Weights of a small GPT-style language model, trained from scratch on English Wikipedia.
Size: 8 layers, width 160, MLP 640 ReLU, vocabulary 512, 2.64M parameters.
Architecture: LayerNorm before each block, learned positions, tied embeddings.
Training: a variant of Muon for these matrices, 113M tokens, 6867 steps.
MLP neurons of a small language model. Each row is named by its layer, matrix (up: input weights) and neuron, and shows model dimensions 0-159. Each number is 128 + 32 x the weight over its row's rms, rounded and kept within 0 to 255. Numbers have three digits each.
After each neuron's rows, "fires after" lists the tokens most often just before its 100 highest values on Wikipedia text that the model never trained on; "fires on" lists the tokens most often at its 100 highest values on Wikipedia text that the model never trained on.

L5.up316:124157132156133130132108134125108123088152135207141169115143121089151083139194153158077144152138146118103209127193159213122127106142138134182115086124094108163142050150118155120162094111124131127101118098175111146147082096159142130142161140149130160146130066130093157116132147123112100111053139109118105184135165162146118120116126162119121106133114136137131185071102184159159117009163125141104145125122149127167158153127066065094117102099163095168162108131088166078072135083070103
fires after: "re", "e", "es", "p", " s"
fires on: "c", "at", "ec", "ter"

L5.up226:146143125173157138068084114060134195131166155159156172118090163094109151104070146135097109174115083123093125132110160122163141144107149152137146117110100153104102105124126172145113070112111168096145105141164139153071082140144137085102116142101099171126102083152140145063097148058127127099154130168137043139201141138201082130141156097131101121140208116096150113115125130146131155097188133132090123170127069143124105115083131108143123198076215128105118097146203126151155130162108121
fires after: "in", " s", "or", "an", "el"
fires on: "c", "in", "u", "i", "r"

L5.up305:105125115083155143130148110114093134154135099163126117144098155155122125207090122110158162138109162149130136165130147151144115135068151136112132161207194183127107136092121129139157159131120121118138194166112110108090131114085141102107149098126106131089089121125150149189133129130105182104092111127136071098167204094154128092068141116225161074071123147188096145123156114145083150122109124120110181130203114137123067167138098111107095165143124071086122167154100139065046069102109097
fires after: "e", "s", "ot", " al", ","
fires on: "b", "id", "im", "il", " on"

L5.up550:124111118165150103120091088098142086116150095176106234107122088145063114101166123131120149162097072142135104115180125117109116124156131140141149114090195145123105091144140112172169110163066117151067130112124185104085120168133159120122171118112111124123047147157167169137138129085139121091089098157231186155117138147061125156107122079135115122151179097113130115145147131108108089138115086144080160141130150114116106192188185097076122181107139092164132126101058151127152146098148139
fires after: "u", "a", " m", "c", "an", "ro"
fires on: "ch", "c", "ot", "j", "he", "s"

L5.up524:193113130187156118095099125151110150129102148146134134162097138148142105143175182095127171121210059171154158129116088098106111155137105109118164108148114213090139123121197092149140124134124130147098150091149205129175148159125187186129076146147122081120184175164129154111149108169116138122160118128098071101122118136085066124165065125202139087088093121097077105128095157186080133158117090092156131059120124130085103121129153119102092099134146121141119105076143094107098180131119100
fires after: " ", " B", " b", ","
fires on: "ro", " he"

L5.up44:147117163126095195089106128141140096156159142151082101157186110117099167161109108134074145139160144072101153155162141141143113162072126136160131165134084166045128177112141092128152178141172143055091124145128115136101133087141138136123153148147100089190210134177122200072139125150135086134093128178114105060062135141075110165169121105161177135121057106078171132116174147125104126157100141142156174140177122098136141117121114120099115097104128119173086090097132158137067082096126107
fires after: " B", " b", "o", " A", "h", "r"
fires on: "ro", "h", "o", "ra", "od", "k"

L5.up388:122068080112097127130126162071146098098085070134143106141163140147049119165097160103162151125133080130082106194102142130130101154149103120113156150161137160069083129132183113144099196128156141117160151075159141075082108131156137135155159163129124121176201100145136109083182170131126066087129118082117108141084085083102085153175122120123138107160103137162092129085121190147162175129085115130181095089140159141187081109150141163164106114170104127112104171071106156129150153128164069
fires after: " A", " the", " W", " I", " N", " a"
fires on: " or", "or", "ir", "y", "'", " the"

L5.up89:097149141111142059188135142100097107124117186181099142132162158135108156171110071062122206159112179127137109104112136123162080088174108091180115117117098073159101150097142141110067172192095155147111121149121157114098154123109080145060150095057140145177099121095104137114118107104154122074142169114157081196094109154130135172196087161144122094129140154165107136092152118092186168119195119151101116146121173143111126080154155090138107139079114122111118143171080131153167087136125134
fires after: " f", "f", "p", " M", "ff"
fires on: "ic", "it", "il", "art", "if", "ort"

L5.up3:085203112129111103131122158140095098129126066120158140085186169157077154131152090113068106158078187182197086121131151201059156081148128130093108158126165126133162104178097143183100115109198103094177130139136114092109106130123115120110143154161126146095130102099142067088131104100146135139158118136059180136158110163136206105189111088123081153179122121162082105126115128125130126119104128144154139139153163151204175117122145098099168115132130123166119099058138127090109138136074134
fires after: "qu", "ic", "ov", "iv"
fires on: "ad", "t", "em", "ed", "u"

L5.up549:114158148119114116093134032176151128084061138155198160125126157161201095128136110134079108034150191106159148086145092131105133108127131129139061153145100128150129110077150177091104118144090139134160088097104161101151198130170103096131116091133151118101154141188109116144110124112162112146135169213110112135089163123117150144067067106163175178130112141164114164138119180155118116118160094102095086132131119121131180103122119153121082136130138119114089111073130139126221146154150153
fires after: "\n", " ", " d", " con", "on", " pro"
fires on: "v", "st", "|---|---", "qu", "em"

L5.up71:087140175102169082146055129089161122143163143128156160181157127118114119126089161182104147120161148161134175113124111174125114162121068108118103156112166104166175156141112136152154159147126215117156152144153099091233139082151093170115117136126107050177147159136086161099140171151154144098126103151180100085146112155116118099076112127121155126122131123106112126130097118113127085187041111145080109082071115101111104028092117086103095138125112162123156119122092162140129172095149140
fires after: " c", "\n", " ", "o", "a"
fires on: "-", "he", "al", "im", "as", "us"

L5.up613:120102110132140077161145103140089182173101100124120131151170109111123039128159106142115116135192144169146104074155164068131103145156151110115128170093147137127101150165172098123108170089107171091122106141174082113103201173114158136063149160160057096173161137140156144043187166144118120133101153139139163098124156127053092105096154063107131110123133142122127136130080102145088067129138094183140098159137173144086173154099126194094145104126134124135125171093099123176137117080163137
fires after: "iv", "is", "u", "ong", "c", "b"
fires on: "ion", "j", "ers", "r", "ri", "ly"

L5.up120:134141107103158154146168101121123102134156190119134116098193157122149132124173195194120126111168105133091146129175071152094125097099119151135117064147187103095134132078105099085077148121116127160138115122148195118144107095138182149107088114165147137087143109052162134099134153122153112140102134168100116088160191135138128124153166098149166098053197167114159102087198110134144110104162123139171119119107051160155102111130140197130119119095088112091183123093077074176145108084097120
fires after: " a", "n", ".", "-", "en", " and"
fires on: "f", " Al", "ou", " con", "oun", " al"

L5.up109:173142139116154055154094125120124174146170148178164108078145122055188120131103088173141150067114137154088149126121156114110100117156140030139118061109135127159078121090099125147122113173164158165110126102183158119162117120101084129074119163139147161160137146104147109172127148125186159107210146159181179145136157121185094082147152193105111108122146127112140075144139195140142111156117096128128115121164147146127135117075177146088123090118137130113136082118096169147042110127074105
fires after: "o", "e", "\n", "ie", "re"
fires on: "f", "-", "e", "al"

L5.up633:113173157155112200103123108137146187069139125133159080166116103123145125109110172127117125109132100120110089147140137136122156145097118151116147131162166153100127195185064069185128145085157137098165166158142153107143054122099169098119125085148099165127108094101114131086194136086102117160125158145127097158151084169145130048129118125109134097162146139121171070153227171115113104074115135151141081100102102127094097185140118133126126112113136115128074192156138109134146092022127174
fires after: "en", " an", "ew", "ent", "it"
fires on: "n", "i", "u", "e", " Y", " th"

L5.up380:123101175159066191120079108129088136125142133155173159130124173070124086155113129144124131102160129142137162145042120099149100129153124110134136152121184102074089115110169174131061126180101123130170112131148099119122197122125120158092107170138105139146099116152099134201117109133116117101156214218119151122147107094118136091122148084125152124083124117105178129195152118113121120166152134081159120116191094140136163096076155129093150192139107114107106152088072117111082091039108090
fires after: " in", " In", " P", "r", "e", "v"
fires on: "ter", "in", " ex", "ro", "el", "e"

L5.up174:120100065152137096108136095103133175112110158127072098156165165113124120152113130115103144176131093091210138152166215130138172155096050149148091086173136116106153157108107117058180144087151075120141112090132158121108134141090145154069175166114148130107088106140164181203085129171087139100161133188125097141149135178094144118137157093140115095153075158086122204127083158093150138099102160118153160119142142127156139083090127132119139153107146178113151099160132125135153125047147082
fires after: "es", " was", " he", " is", "s"
fires on: " f", "c", "l", "p", "h", "ar"

L5.up373:117098125195122116125137140109124158202155137188109134121144134105096087078159172107118166158131079110169127095144114184152185157145054100120154131138123119144145177143043135100165110147121117092143154095115139125163145087146192106161094141124143111133184098118144129085054149139132095106129157078102141156128134129153108101142054157117119088134093108109148128124127130129111120119174107150095106197148083178020168112132164096128124141132073115044160112082133163179122172137080161
fires after: "l", "p", "ec", "a", "c", "re"
fires on: "ud", "ur", "et", "us", "as", "uc"

L5.up451:112128156167143060130162117140131117160115133132119139118174124156203130107179133176144096140162132112169072110117134134144160061131163089141088122120171121113110133124108165062100141148116166111131182118053124094096152052201167049127142149151117190113032124104129165134139104114179127174126112063131120132118082120089202123122174084184128151128138112156147108089106160147095095078128137149134111110149192122125109125132156125119090141131168156174153104143094146155079120068172115
fires after: "ig", "i", "z", "im", "us", "ic"
fires on: "b", "n", "in", "en", "k"

L5.up419:104177073141129132134160115085141101141079053113197155079113103135039133149138109072177155145072130056096117148089141133159083143144062110136174094163172144174081173148157140135114119133137106110075125166115147164093145152141122151121141201202079112121129128117164216167157155109128161091176125091102156169129079144106117127132101108136149112117139108088130099133067143127149131154165142140126103067075128160157105153159107100096167114109107168162129149168165088128103157117152127
fires after: " the", "he", "ff"
fires on: "n", "y", "ir", "ic", "se", "'"

L5.up265:099100107162107181092141103095114111101051080118206145160152126130149166145121157149163173131152101115134120189058128116112118120164191137132135127113103152122128095141103222089167139137083122178144081132118071139104158155121072132160164136159122105137103157099163153118152131098088039110096092164139157113136150122162114138105087141089156119146142145153125127132155154144165110078080132165082158200163124148122129121137090133076109114142172131135115058166153060133159203067112103
fires after: " f", " F", "e", " s", " with", "f"
fires on: "in", "id", " h"

L5.up310:085119158143151132131106127134144121145142119160178105141088109163184114129093077154137182116158112135195174172089165180161102154160146123148165101160148128086087098150074116149089104193135130106119154135095095195135167156108177127129141150142152133117081097107175093102140109090128143095089146105156100145107106136150130070194093156134134141121084116147165082135121134143160145035132107050154089165153121127096142134072120136151161066131179098107169121102080052169115086086179173
fires after: " P", " F", "l", "v", "r"
fires on: "at", "ad", "et", "in", "igh"

L5.up253:135149090153112081165094097118128125173114138140136119127153129150134085136167106126081121106148108185131166113126109069081115116123152148123080098224093110088105121080111123131129164094167123157151090163148168175141168096119180165152153161108110125135097158189148102098144145141095076144114157110079118080183156147163130138109186064118205132145146097147124169116146100073104120121159101129047061090141121132174137168088145199097128166098090164111114208149089097135097130158151150
fires after: "f", "3", "6", "4", "v", "7"
fires on: ",", " |", "ric", "'", "r"

L5.up72:063168128124117089061129152161126109168102208112161171163208113163096114148166145109134122122138140107160103091099141156106182107109098130180099108126075153170163119118135112160131133146043158147084165060146165149159081155128122110091088155089126146112142059109173079139123128147078177116138081115157161152142111108082079178131161134141164108136111090176086120118084144125132153130084100143152131122143144176056139113144105148129116098153064131174138146132093139163106220098120138
fires after: "p", "ec", "ap", "ic", "is"
fires on: "ort", "t", "id", "ip", "ect", "b"

L5.up178:064128147171117151092075162146091158133015133159148108150183125123153154113149116190139100117094093129135161146118088132117046139150160111142067126124134153154202130120174114118138109102120107144063099138136148109176146116129123055200131108114097139158108085173138148068138114105067168158099143124160135106157102102107121093089094167106159074103117157173137065125069158154123142116157169138150114117161141148119174093106175090152074083114133135124162115166107123155176064116132132
fires after: "le", "i", "er", "ol", "c", "em"
fires on: "ent", "en", "as", "ge", "b"

L5.up206:096153074117141149112109145086071136109126073092163137123132112119160104123151152177174096098200159132048138079135083099119144145138106125140150105128117124101166094074068062104087124106165094077116142146173221152092093137106169106195100109143156154175153087144176105171153119104133133140131099074146105093133161138128142144134118126117147144078181117120156110145117201146127091076175172132135119196136138120172121074105128120135161096110129178153095187067106078109146148116097123
fires after: "9", "1"
fires on: "7", "98", "3", "6", "5", "2"

L5.up624:128087150166120129101147120209131107109069040155109093095143125149122165141111103110136087116166082201099164139102142116067128075101144108136127138139069156149147096182143102100175120161152132157108194111112136177132155100153102119165144119128064117195127084153070131092164083091173161152148101139177131142134132098155122085098134099124096126141099098111140127160134166163116097155088058125106148129089131057203124177099106157144148127166154108161107168165128040113133118159146133
fires after: "ar", "l", " e", "k", " se"
fires on: "i", "n", "o", "v", "g", "ri"

L5.up177:080164121199099115085138080088185111146138146121147145141127093181131114196149144094196156084068157099165090170131129135123153159130138103152106074154153165103155133144058086108119113121161122121138073116161150126114137187148181184076136175146064135116150125153124127098159091127103104163152092066164183143095171099124141086072166100089107139147124146100121115103115134069121127070155124169158089154073136203159115154129141153078147147079135131146111135080140144111192098109144121
fires after: " n", "qu", " s", "it", "f", "in"
fires on: "ear", "ot", "u", "ar"

L5.up538:131155158158097129090146140090086111209128102097103147131087119085129143143175143201104114116111072142168097088137097181143143142165122132170137122117102133113126177100095085129144102061168161147114148094134155148090153119152108146088016114155193089155089123054154122153116131124126113133125163143114117143198105151151102153148112105159075099133083091154159101112136117112123082135116127112165130154076132158105184142138107137146093119156152133037073141177145078191191125145175148
fires after: "en", "im", "p", "ad", "ed", "or"
fires on: "it", "s", " w", "p", "le", "t"

L5.up545:076178158184120120100168149096107067138121083100118144117151128146136134125090118115101172170111081085117137129144133090134148149125107139141130151069137120132164147140128157132135113145153166151116167101129067093115088115210089137108177100094171128141115101223177113138150064112107190123121213103134167098038083100145169066115137156109192107117185182100115116123173148114145115098125171145163110104093105128152140163126142113163084104132174144138150100119134146188093096057133113
fires after: "i", "v", "qu", "er", "u", "ic"
fires on: "ent", "en", "t", "ant", "ar"

L5.up14:085121181187124126122061104124162127151184092142138153040120090149131101137097148045074158101152130117129107130141127182126082097144144158072136125131188098138135103128124148153113119178085087152161137089143098169125142135169129182136128123123146093087094091121092076107139149124166126164151166127169153151042198113112195121108144144139123132136200129071168149112116113181166097089161106161126113113149105109122130063120114133163150067143152116110142091096070092087155122183128168
fires after: "a", " k", " J", "j", "e", "r"
fires on: "f", "n", "u", "i", "ac", "en"

L5.up258:120157164128049139085096164086108125071108111115144142163122093105131072100126166128083202112174093125110111148129126169175130121114179118116192118122110103128141152128070091122116114135095130122104151144123197067129149095164117122136165137170129105145098146149191166115182113066120110172096119139101127179078103138072144113148081125112143129126116113171104141097170082164183110115111095107132111147150180160108097122116090194178094106072118101170166128162072148116157223171120086
fires after: " m", " k", " M", "f", " f"
fires on: "n", "in", "ad", "ac", "l", "ov"

L5.up627:133162126146119149125115141113101165189128132158187088111132076095125136126112130100195134102118155126109206141097103166084144129164152176132195109121115090104097105108113084061126199071147173170095122097169151122146131084141110155119132114167151097124129088119150149108126136140128140129097116129175098108138125186138070155161171078071097158109084156140077133147145131152061046175126174107051087110132079178174156183119117081146162101121126160098123161089112162143119161168155152
fires after: " ", " d", " con", " E", " a"
fires on: "un", "is", "j", "x", "s", "et"

L5.up328:151154157146159153156081106124120148098151096081133124107123073133106121110105148139160147101226102103144169080073181108112075141098156084148108105106107124131105141119176191108113090172080090136099152146119136180100172110073094108125145133204140101141149132120125186155135071154163095143109133199135181151094154141124104142147110129070137099104137114128148111125100146111105118165066115130094113109096152193085137180215109202116151148073115102132092115100152184150082090140160138
fires after: "if", " J", "d", " S", "x", "f"
fires on: " pl", "ic", "ap", "ch", "ac"

L5.up461:086110181199163062133078139129066093102124099176131132088137077105087165152161124114154101070161123149139155153170093170123177078109118106185136102113186107125153161136095169171156142145143115110172107017107118096175103128129149165127098118114177161126135165097103119104081151063152094186135093098106109109115197125085084129116122131110127088099175144128132120144173165145156118115117121073083163183106160122135193149176114122176159132091115139100128158122155118154110126133102159
fires after: "re", "e", "m", "le"
fires on: "at", "ad", "as"

L5.up327:094127123135081171086160136152127119125111126174113175148112145106143083156097134148096127128132087098146100159161158122147104045134173127149146121124162149094165050118083181151131133066167186112165122102075095159108119115104116132149139062102124159107130128116157151107129220158138138116086133156126096148124158149099116045173110127151101046194110132056107139085149156152125142085119137153141124152165159124203047075141128145115108121162159145132111151161168095114188081110153154
fires after: " s", " f", "s", "in", " S"
fires on: "ec", "el", "il", "c", "oc", "er"

L5.up443:118127166140104157116101097154032132107134175149116141108138108126122089091137094155159165143140156109120079138092130134069134118082090143141105133095112109105179160087178115118112096145183118131188097168142139175124147128067169110072126118080153168146170115135161090198104107132136173148150039158084125091097090174184110126098087120058120124142116167135146135129120134125141195063150113137153145114168121089171225118117142103113214126134157123111164117103162091155149121155133097
fires after: "n", "d", "on", "st", "en", "ow"
fires on: "s", "er", "r", "t", "ing", "es"

L5.up149:081139156077162167146043097131109078163172114154117128125150104149152116165129182091128176105142099101136157135134086119122159063203126124142075119126078148159115110103225171118095133119129136126125174135125176125102061122090084107100101114119138132185158115132146136169105162176171149151087171098086085088113106141107146184086082124180083144123117098130156111120061105146166106155122147169133103136121124140114154152152074117078163178153154128129073093091146128115132198148094179
fires after: " B", " P", "et", " p", " ", "p"
fires on: "art", "w", "ord", "at", "av", "ort"

L5.up347:181113098126123150149044128150135107147159096119161138168111150090150071067121154115070125111141139151148170140098119194131067114126152085082094166088145080081155130105095148145118098168088135141124116081075127119125115156131153127170142131171038131114128085102116114102093189080179133097162184143112153157198079176104151131149154118215085102156128155168108157148109166077096102180136144171150082086121176143154169108170117101099147141124158140123110155136128137155081098162131123
fires after: " f", "ran", "i", " F", " St", "ac"
fires on: "o", " re", "os", "at", "c", "\""

L5.up280:104179138125164077152059078134153125097142140160160148091102062099141120132095102096141118144164160124136172140119207110154109171163159181164108061137087167113070124161130116111126089130102188115134116091148124046103091119134199109113146147138107179130135073104116143109153090132138093144126143146114123161178156133154116190100110112112129106093071101117143141158074154124140189076105118142144110149093130123202120131139112105145060106140096103183167194159097090158054163143124110
fires after: "p", "r", " P", " B"
fires on: "ec", "er", "m", "r", "u", " "

L5.up468:112180119172159165141124170133134145105117135137155150152106108128118081113157174137148053128091098150118141198133076173165129089109129093111161123152048085141127107090140135116115165111125190138061105197106125122182128104123140159095060187083114149147103130132116172117112140104158171159141152126147157086145089137155098078093161095153120090187095110098137128169160146132062112083134152167208081114158127136121114134102070139154059195082107140110099150090162170114084126130099128
fires after: " the", "is", "v", " of", "s", " in"
fires on: " S", "i", " s", "s", "an", "ear"

L5.up349:085137162094144097084100154167135104158090179124128176091056155134106115154142110128176167152172117070134136113125144066129160130142093105173101093097077153159147171110088144172104102173083089176129124132127109155092148137113122075139113065112137143194065147131123130137101153080140160105109131151152159106114128195094105155118138090131146137045124112194106141177164089103127170104125148129096091151083175113156119203112108143182091125115088163190137129166120114178118165095124065
fires after: "p", "ep", "ap", "g", " p", "og"
fires on: "r", "ort", "t", "ect", "h", "ar"

L5.up566:176110098161165088137124127132096167127118118116070122092168128175139120157098130128188128132122145091113106132143127135105193080143100067133102109091153155135063149103085152140159111124116181188129066065136147180115072101113130163168173105102189149082178162115138130131109176106145102112178157095121103143111148097183092174137096176148146091175055130145115076176116142153123097158175069084104116128075128117123164101155124122097060142153042130117122128172129134172129168159138118
fires after: "o", "e", "re", "p", "ist", " n"
fires on: "ort", "ot", "as", "il"

L5.up586:103182124144122138156126069127104108160105148162098146073145141112093162148118155141196127101118131176141131105144112152207166162178086103149121078085130138181080127115179120173142130103136070165126204126127180106096099134044127125129102104085153104196149062134106155145106109084116169081090122181184125125145110164171125136161111111133143104144110104174094133146163149123170098160100158088171171125109115146148156113115127043121164135165114090143114114100100093092122133193057129
fires after: "p", " p", " P", "ep", "ur", "on"
fires on: "art", "h", "is", "res", "t", "ay"

L5.up51:125120120167134149129144163149103144084104087147110097167136100134142145124082127131125170177112110111179114147100070134081091071152138065140138168100167119116212100093188094052102162090207130135161156112100156128152111165131089155181112149110156095150116120121113170125076095121161042133117135154135114136120123087094138162141136123106135091204097109103077168141171070098110085127109129157144141136114122212137118157122089110100143178205183154110161090147138173143130174126140093
fires after: "id", " f", "at", "i", "e", " at"
fires on: "e", "iv", "am", "o"

L5.up505:129174090137118135031090169125160130119162088132124105120114152108103095062143129161098140031139102158161119113124104118130172093077087096135089104095159157152169094102078104117136147125142158110137181174136092118162130150165174119161102138084133065099139197130155190128144166097159135145100165130158129153073075132111085112104105155119130141134116144082084212166107159109134143159119086186103115128175141139171103164146061166142123132123152088139168138122139105138156180126165055
fires after: " c", " S", " C", "C", " ex"
fires on: "am", "as", "or", "ir", "u"

L5.up479:149163130127126146121129063139098146166109111156096102096107134116255122133075124182086119092141074128107197126149142124152127155126104145117130136078144136143108158149095198111111110136105157159162076150153121135152133114114160119132131106125164164127159135166155150134057133045156116139099114146130060136128171088118137096126073120137164088135167130073086124155161101156136163147181102127105093115106023147148193158122144164106129162119159065120100170119098123086199145151114121
fires after: "ist", "d", "ran", "if", " v", "rom"
fires on: "ic", "ric", "u", "s", "c", "p"

L5.up20:144091111202169104132117108115139155074153176132133155106085078138133166160136168097093132110180134109067108157174058171121175144157160149099125139126098147099122126108137154134129154121158057143173140149104172153121079123157114128141183092119114172141155100138155052054125124169157115114077118123099145097146107126113125140072086131113126145112149150079170195096182180141095100072153161090139101080109160106078194144137088127103117144209163081135141080124101081141166117152140120
fires after: "l", "b", "n", " pl", "el", "r"
fires on: "at", "ig", "ack", "an", "all", "oc"

L5.up22:095114108174152182113107102137068178065130080100162177117109211123112191137103136157119166126106148169101121124160131133103134136133146133168083140121124134165123151167107169137145073064148139141129115103142182120139150108167127103152170095119091123143115156135099171095162149075111151129124089115076130147145155119125111096135136129111094068145145161148100125099161100067109138075160103131194103146098151161155185154105215179158050087047138143121104097139178082151127127087061106
fires after: "er", " for", "or", "in", "it", "f"
fires on: "m", "v", "r", "u", "en", "ut"

L5.up205:140131104165173145142162155143114112094126090115150055095099134120137141173114155169165115077100136121127174127149042114139155050162141138179107148207136140165115124118110124103078172140129081172113137132093118197058099136094093107085084125120122136146190087110145160130135103203113153125115126105155155167108127089197164144129133127114128067101116113069186106144154150095141142066106102070169138098116148122146158129118074191088132167142149142090162151153115115180091160165117099
fires after: "b", "l", "d"
fires on: "all", "ell", "et", "ou", "igh", "ub"

L5.up95:145125140211148106120085139086206147127085128183152126111132104135132149093136118159121159096125169105120079148161127134177155099123119081108131049169114144179122158102097151081082133142052159094112180152183144200073124104113105110101073065149114077103172131089137128177125124133134148173149145119167160127138088137171140184133078206085114135098126121126131098176107047141134115152148139188124087178136126116149133136109069097127153130130123101126098079130092131091085164116120145
fires after: "c", "h", "p", " m", "m", " ch"
fires on: "ur", "i", "et", "ord"

L5.up617:118116185134105085110156105088084129111157103166123164160140144134115095147156115114101154115118108083165144067102079151149184143133096125188088079123151189125160133138164158144119172072107110103112119103149158163078094152115077072125142119152078171065083145092130104112104115132149147107071112125187214103132136164141105136145115128159074062122065154178126132143108176160089124123171104135151113126203162171155164093117148113110148119107157104143124160144161123157105142076178038
fires after: "em", "m", "im", "us", "om", "res"
fires on: "in", "ent", "b", "a", "on", "y"

L5.up485:135109131109109154141161117099138068100103170103106151105091073131124194128117122122106174130172116117120188080120110139116115199101131126177099139152087136134091140147139073163081107117139084028140172152153163133146105133165174156096104119117066118144104059140152088217113122116118112157069161123162128082120097149093106159136094130072159120082075069092154213170177136115177111151127114138129132160165107148163161151109097164077114155154108169178138166125127141112140138144122084
fires after: " P", "p", "ad", "ur", "as"
fires on: "h", "r", "1", "d", "ec"

L5.up341:174161126138162127181081151098111115137128166133143117147108092127114141058165163092123107122181114124081070058130127171157196169146141125147138123098119130123162146115159113133133091115090111109120136100111150149040107117109142132111141180105155118120179121138068087105140149156122111120082137112177108101214095161063159107139186110151104118175116137103138122097224164159124162112138152118151064109075120142177100167183136116127182135137154159117094072071079092189101119101160132
fires after: " ", "r", " n"
fires on: "3", "2", "ro", "4", "ap", "ou"

L5.up166:116092145117121102098118141110142108126090102060135127095164094153139140096033125134115163214163145137106100156139126165059076101114152107148168142148165097153096080099111119077053158139167113128164183106096155131148153173159115155140117186076129140142115121103161144125103141102194140149134099094156073089101161166170147086076198122149104085127073147182185160128136112096135085183128127186130169147175136118126107101088152113159172127119102144119104108092152088138123102149068141
fires after: "h", "y", "k", "ich", " wh"
fires on: "s", "i", "o", "n", "f", "es"

L5.up99:111140172151125117084125110089094090118062105096136129163159116082103191116158069166147093143155104136194148153072100129191128070120150130105122128133154128088106141110201163109133118065146107088101096103110184140114122141185142123115107147157105161102029102140167123184129171066080096169181153125132180089090156123112045161192142106183139148138171106147113118113113155115133127107172111103154127191135097145149164094129126123139153120117147166128096103166154146156120101093077143
fires after: "om", "il", "us", "i", "im", "ol"
fires on: "e", "y", "d", "b", "it"